Part of a small language model's weights.
Size: 13 layers, width 256, 4 heads of 64, MLP 768 GELU, vocabulary 8192, 10.7M parameters.
Architecture: LayerNorm before each block, learned positions, no biases in attention or MLP, tied embeddings.
Training: a variant of Adam for these matrices, 278M tokens, 8490 steps.
MLP neurons of a small language model. Each row is named by its layer, matrix (up: input weights) and neuron, and shows model dimensions 0-127. Each number is 128 + 24 x the weight over its row's rms, rounded and kept within 0 to 255. Numbers have three digits each.
After each neuron's rows, "fires after" lists the tokens most often just before its 100 highest values on Wikipedia text that the model never trained on; "fires on" lists the tokens most often at its 100 highest values on Wikipedia text that the model never trained on.

L2.up17:178124092134138136132133109148118137169131135100109150189154131117128102129098136085125133160130139128113131097108129127153152107098161065102141088147076109143075141194142108108125114128131133163140126142125095121151137144101090107117105093101106145116143112145107106149120116126141112153096122100146125168161153105138103144149175146103130117135146148091161094112158129084121160172168
fires after: "\n", ".", "s.", "ing."
fires on: "\n", " un", " There", " But"

L2.up674:118122143143140113097137106164185143102138176149162111113117112127126090140091111134107106121139111131122117106129117110112134151100097114132130151070137103153126123160116127162137141112139160119117165118140118086075089119128148144106108092103130146125094139112154115126089154122084124162115110128109128151164133131120105119177156093102179071136131151157090153130134108105113125161152
fires after: " |", ";", "s,"
fires on: " +", " −", " including", "+", " Label:", ","

L3.up279:184103123130147141148114142138149121128125145121164157156143109126132124155117153102134154108125126112103145168095114104170123113115135119143121110129093150107140113145167157118135207112109209100132099113177130136118102122126122175144139111127145179139116133159110101130114134125125161136076124131086109133124149116110095152116142113111116178095097145107175154111124151137125089165104
fires after: " =", "\n"
fires on: "\n"

L6.up508:161112111175133164177099149153160124133125131150158094151119178117132112131105154083105157124123132089108094125142123103097108099107146101154154143171133136097158106126110155087079118106117148133106121122128149113158177140126155166130089109110150170112126091129140142135119136079137090152133107139115137126095145107121092122130130104150128160134087145106173166115075167083098098154118
fires after: " =", "\n", " —", " "
fires on: "\n", " |", "|---|---|---|---|---|", "===", "7."

L3.up484:160085154149131156089108140122153171124078169161126145159127139076145108150136100153124130150165142131088101117128170148143185122130104124152089148134105109139133130129086152091115130137129139135131129083109114119086138117129127128067135112097108097112118097113146135144120105117123132124100137115113126112163095121144127143123148123145123137150129088152161074117126144116194139194112
fires after: " |", "3,", ";", ":"
fires on: " 4", " 7", " 11", " %", " 10", " 6"

L3.up462:092151146157180091131116188140133123137089181163138114062104125165115151112129102106118134101123148081115106069145169148114155107144121117180167115126102107147118149110148118144108138116131141089125161111127113134127122126122164086142109093126153152101129127104123111121138136138141149113123164151108127151147137122181141113133130137152130174137106096151107151110111143163165140108111
fires after: " |", " 12", " m", " 1", " 0"
fires on: " |", " 12", " (4", " 6", " 8"

L5.up169:134135127128102122148126130099165126126127177171121128092150104137150151123153108115159126136092130064085140125149111121165147129160148107139091134157125153148116121184134127130152109110128141114126123130128101107150133132142155092144104159132128109134141117157120125102128116143165132152088117147134111117187126106150128134116131116126114176155141085092145121125140103103184133144123
fires after: " ", "\n", "1"
fires on: " |", "6.", "7.", "8."

L8.up642:104103154147169130124142143129124124117097133173161137159113123125158120129104134118102134133130152145122139114126132129098116126133118128107106117129092123133187117119101082084120120102151181157155173101121122192092164146159137119125132138134176140086118110080141134195158117114144117120129145118104115150152135068147118133177107112106096171137131153128128106074113140083129145122132
fires after: " |", "|"
fires on: " "

L8.up191:109097102137133154108096093133168136142083162156124120177126115127143089138131112101118115168107125112146094121103179112133171153165114102116174130149100107120102104109136105151133123123147149141141168166123135086172144054096155138084147137103164094136112111146116083140084121112186131138130144132140147140173111095174107113088138128142109143125102152134109138095155140119135148164084
fires after: " ", " member", " 1;", " W;"
fires on: " |", "t", " since", " 1;", "f"

L8.up600:085126109129176126102144126145107164138116118094132128154130125124190110090174133101095141147118135146086115136162144113134150151137147106152130133159114132128132124133076113099092149082169118123161129083158107098211148140166117073158138116073132135125109142107130071153156130128134130133097142123116136138133087112141151106090125111108119147127138137144082142127106088095196118121108
fires after: " |", "|"
fires on: " ", " R", " of", " or", " |"

L2.up199:174138135115093087123101161108151096164107154143154149146134104094130159137112148121145078136138120087127129136156145118122130136097154105098128136133122117125079109122185129060140116104128168124132132123103090082125075136166089129124134125083115157115159119120119092119134141118116148130110114118121110142151129112131114092108162164119104115118092180113159137091151165096115122088105
fires after: "\n", " ="
fires on: "\n", "f"

L3.up351:129133145129141103149103123102157153162127084127099139096111137088171106161132164131151152158152128122085126103113153180156146123092106129110139131147108084124141127157105095148141154132110150141118137138136106106081108137131088084114146136097125151112115098166109170162116125128151126108124149109159128153118125073138148095158131115125143143104138143141111079119102128074122120131115
fires after: "\n", "-", " the", "|", ".", " |"
fires on: " A", " ar", " Ar", "Ar", "==M", "==B"

L4.up735:123100127114120089133096153074133170113118172139143109158149105068151123113123123098103133168129142110108123124118120143122174153126141129164160132114138126103127150109157124111141132117108164148160153098139149090125129136155137146122121102129135161140116124095102133146158139131117111131082159109126161136115119102138125095105188129118056138134109159115148134099134133075122104167105
fires after: "\n", " =", " Team"
fires on: "\n", " |", "|"

L8.up619:144126155126144125140106115160128119133119122155165077155112145102139100119131085090139123121127140102147142140119135092146148134110138122122125108160153119139174123126049085083135116164138102124177166120132114106124157111135167098121152169124155131060139136110142110128100098103125112137125083181148102095116092117130134165132122159094135160136113121085133151106109129156143174173145
fires after: " |", "|"
fires on: " "

L5.up291:115179145111151077157076175106149127148172140159138158122096090126108129111168173132155062163134119087138138157148149150092121120151139124141127129141146110133144106126125141132134156125111147135123098147157067110119125107110058155123126145076140118131132131152156120120129156120124132140112145130102070129144154112168125122134144143146116127148129126119131180124150159140122117061103
fires after: " de", "bra", " Gra", "ra", "ré", "ia"
fires on: "h", " la", " de", "e", " Qu"

L8.up555:139143186126162165134102158122137135168103130148107105122136173121143095161129129135119137146113163139079150125129151123107069089080123115119158129172110123124185148130141091120116137114125094155160151089137136103134115137136139174143151116114105142133123127103117068150137086144101151160117091134129102115113120113113134142161136117138144099122181176158141156131136128113115134150130
fires after: " |", ":"
fires on: " "

L5.up491:132103136159108108135118107133155133134156141161124117114152123112142122139164137088125118127131106098123141124097068100150131119100120142140145111176138106122130118135145126115127136146090138118150079134097137110182142092129120105109158113141130132118150138144108112153135109100147108167097179111122082105109137107137103143113106111158119157144156105137176104106171158117128085166129
fires after: " ", " votes", " in", " for"
fires on: " |", " a", "es."

L2.up443:084124117129104134164124122143132167148095104066120118121161139147153115151124125137115118114161168130151155156156128125112139128101137097111194129147102121137143087103142126116144148099115160111108108101134144095153104125159135128151151111149136164118114144136133153064134133113068139125124146154130098123141091100169138136124170132088097131125125172093134120155097159089131111133137
fires after: " |"
fires on: " |", " –", "-c"

L4.up647:180143086132139105122118125191185108161090151148125161116169140184153095176111136115112147130123143094119161163125154173176144120113157126112160118148123140163112084123163116163144154135127134133106140125098116132136125097138138134134087126103160131149175135134084127129142130163147136138092092127115086143158139101116113165109092140114116119091135144141155139138091158109125062131121
fires after: "==", "==History==", "===", " ==", " life=="
fires on: "\n"

L5.up348:114129103144168108118134167112183143123086153144132124135096129165113095145142128164115096118140126098089147175075103118118084120116101129117130116155106097142157107165137130161106148102119113126168151122163101106097130137126118101098110116140132142111096102097118125136090121083180150140134115150120126118176125117158138107150117098119111130095160094158119126116104148165114151107108
fires after: " |", " s", " S", " o"
fires on: " 0", "er", "oph", "ie"

L2.up501:112114088150118186112090177130146152100148122132095134111152088110125106140140133135089129127142126088125163127171131120080157126089114070146139091127117104177152100151124152126148132142142146089140098094110152112110123113104121119158130091152129128167113139138138153082163135098118143170102143147151119138104149126145094132142095150109140130098139120132142147128115155134096143180075
fires after: " |", " D", " W;", " —", ";"
fires on: " |", ";", " W;", " Wang"

L4.up167:184113095143166137120069121092137130111118209129176146155135128140155128165128128154125119195133181121112104085116154163146130139096097111093168139133132134138159163146148083126166146105110149107146132107102177112132131107127156114109130117099141128112138112201132106161124137109112117149145139133126157121112120116174105121103120147144124130093143118131129133106164108114158079104115
fires after: "\n", "===", "====", "=="
fires on: "\n", "====", " August", " July", "===", " November"

L2.up428:132133152121126104101114160133158143136115139166153141126101110141215085148130125099131085138135136144163104112115162188121102139151127113084134148111103112134096114124137100107091126117151176150153079105128088140124123134123130150156110137157149164150152147086126170118120117140154191155142101115111136118117130109110123090151100148122122114126146126142102138116111134120165124129122
fires after: " |"
fires on: " 0", " F", " B", " H"

L6.up359:106146125132135110115142119124180121115121115126129128139103144124183166068186118099159083144111150118092116106158134110145121149114107132099133134118089117209150138127126087128132121138105113139113127130110079084155106101109109154100135121127118141111119127088150131140155176096083139134134101141143114106133158111122152129137106117111087093108119137138066130116103189117169116100104
fires after: " |"
fires on: " ", " of"

L2.up669:107128081149135113154117141139138115154140125174133167124116156140112120173126135110113099217134133158126109153140132122137149130098134123128175171118124103150115084128118094115148103159125167158104138174099144105140080123112093130139116136104154120111151143117118119126133117123152154150121151115157109104114139139157147145122117111134135147119162116101115137120169129090104110095155
fires after: "\n", "|"
fires on: "\n", "He"

L6.up142:121103119147118151146143157121134140164100155134148128124147166124131116114126139103115144130166137112142179131161118125150152108116111077130128129111127130179158082174123111115105094132112143135148126149143177143112157114166125133132130161141120133147146110132146100136150081109084163171114148154102115137144137101138095160122125148164099101077162126131156126143146122125121111150063
fires after: " such", " known", " |", " well", " is", " D"
fires on: " as", "\n", ";", " called", " of"

L5.up671:117127115100097109123137089115176117149116141144109110098108114165183091148164177146141095161140133153110077134126147131109162148124105126146114128125089073129116098155131074102140130138105152115122159170147084120137131105130125132141158157153126151136117118098097100108165111142123149123126137167146133162163092127168113116127096109086116095137134160146148091123139143136150145142180
fires after: " \"", " a", " the", " his", "\n", "'s"
fires on: " c", "p", "t", " ch"

L3.up654:126164106140127097156142145152104134128119146156142124093106164103162087118100120098145118183087135127119108161104147121087169131140104138119103165112107126122125120136083124135158125164099158129122127144116145140089142105125120128141134148107145131131120082107128128113117123080096172148070132149129135119079131112126122106143156138133082113139105116113129152140136143093159145135135
fires after: "\n", "-"
fires on: "-", ",", "\n"

L4.up10:187172120128090089108108132128160145117113128129163104159145082131135106142091109137146096124108125115064109134152125112147159139158170150164123105114128108154118083126107107080166115108103171157154116146107111071109110111132153105106132111120128107097179119097102111133116107166113142141131127127097130067154111133151110094148177112157089101120134170114100150134112120119115087154153
fires after: "\n", "==", "===", "===="
fires on: "P", "W", "B", "O", "I", "T"

L3.up543:123115127157144101157138113092172119149057153138136124111139174112181108142112158111120141160133086102158081115133108122147097105122102132100167110134097102159168078139069130112097165104131148169160131113129152121138115115125133128123119102137166138122124098134140100111112135113136185148157120115077106123120109138132073096147129125149129118116110116159103155106101136174127104099101
fires after: " |"
fires on: "\n", " |"

L3.up622:121089101120125131100115139169183108109147173134143130175111104124144135133136149080117099167128160122085111082109124148123145110087110110152125096130115084137122137149127126132129131098157118160102155138132129093133127113164137064121107127138146117113106109145114092105099141090140123154097145133076122113091148136154077107141143151127111137130091118129161145131130157075156132169142
fires after: "==", "===", " ==", "==History=="
fires on: "\n", " |"

L2.up483:118118152123141147097140152147150125121125161135140143130138104135178105125141173121127130101103136080091111132129124154119141122119104107133108134147083124118101132140154084111149114115122134097107112127159085038146153123126122120129111108140087147121097161130127162112116127132100179182122155117143085151146148119157086110129128122137135110130100117126184134120128108145136136144124
fires after: " |", ";"
fires on: "\n", " such"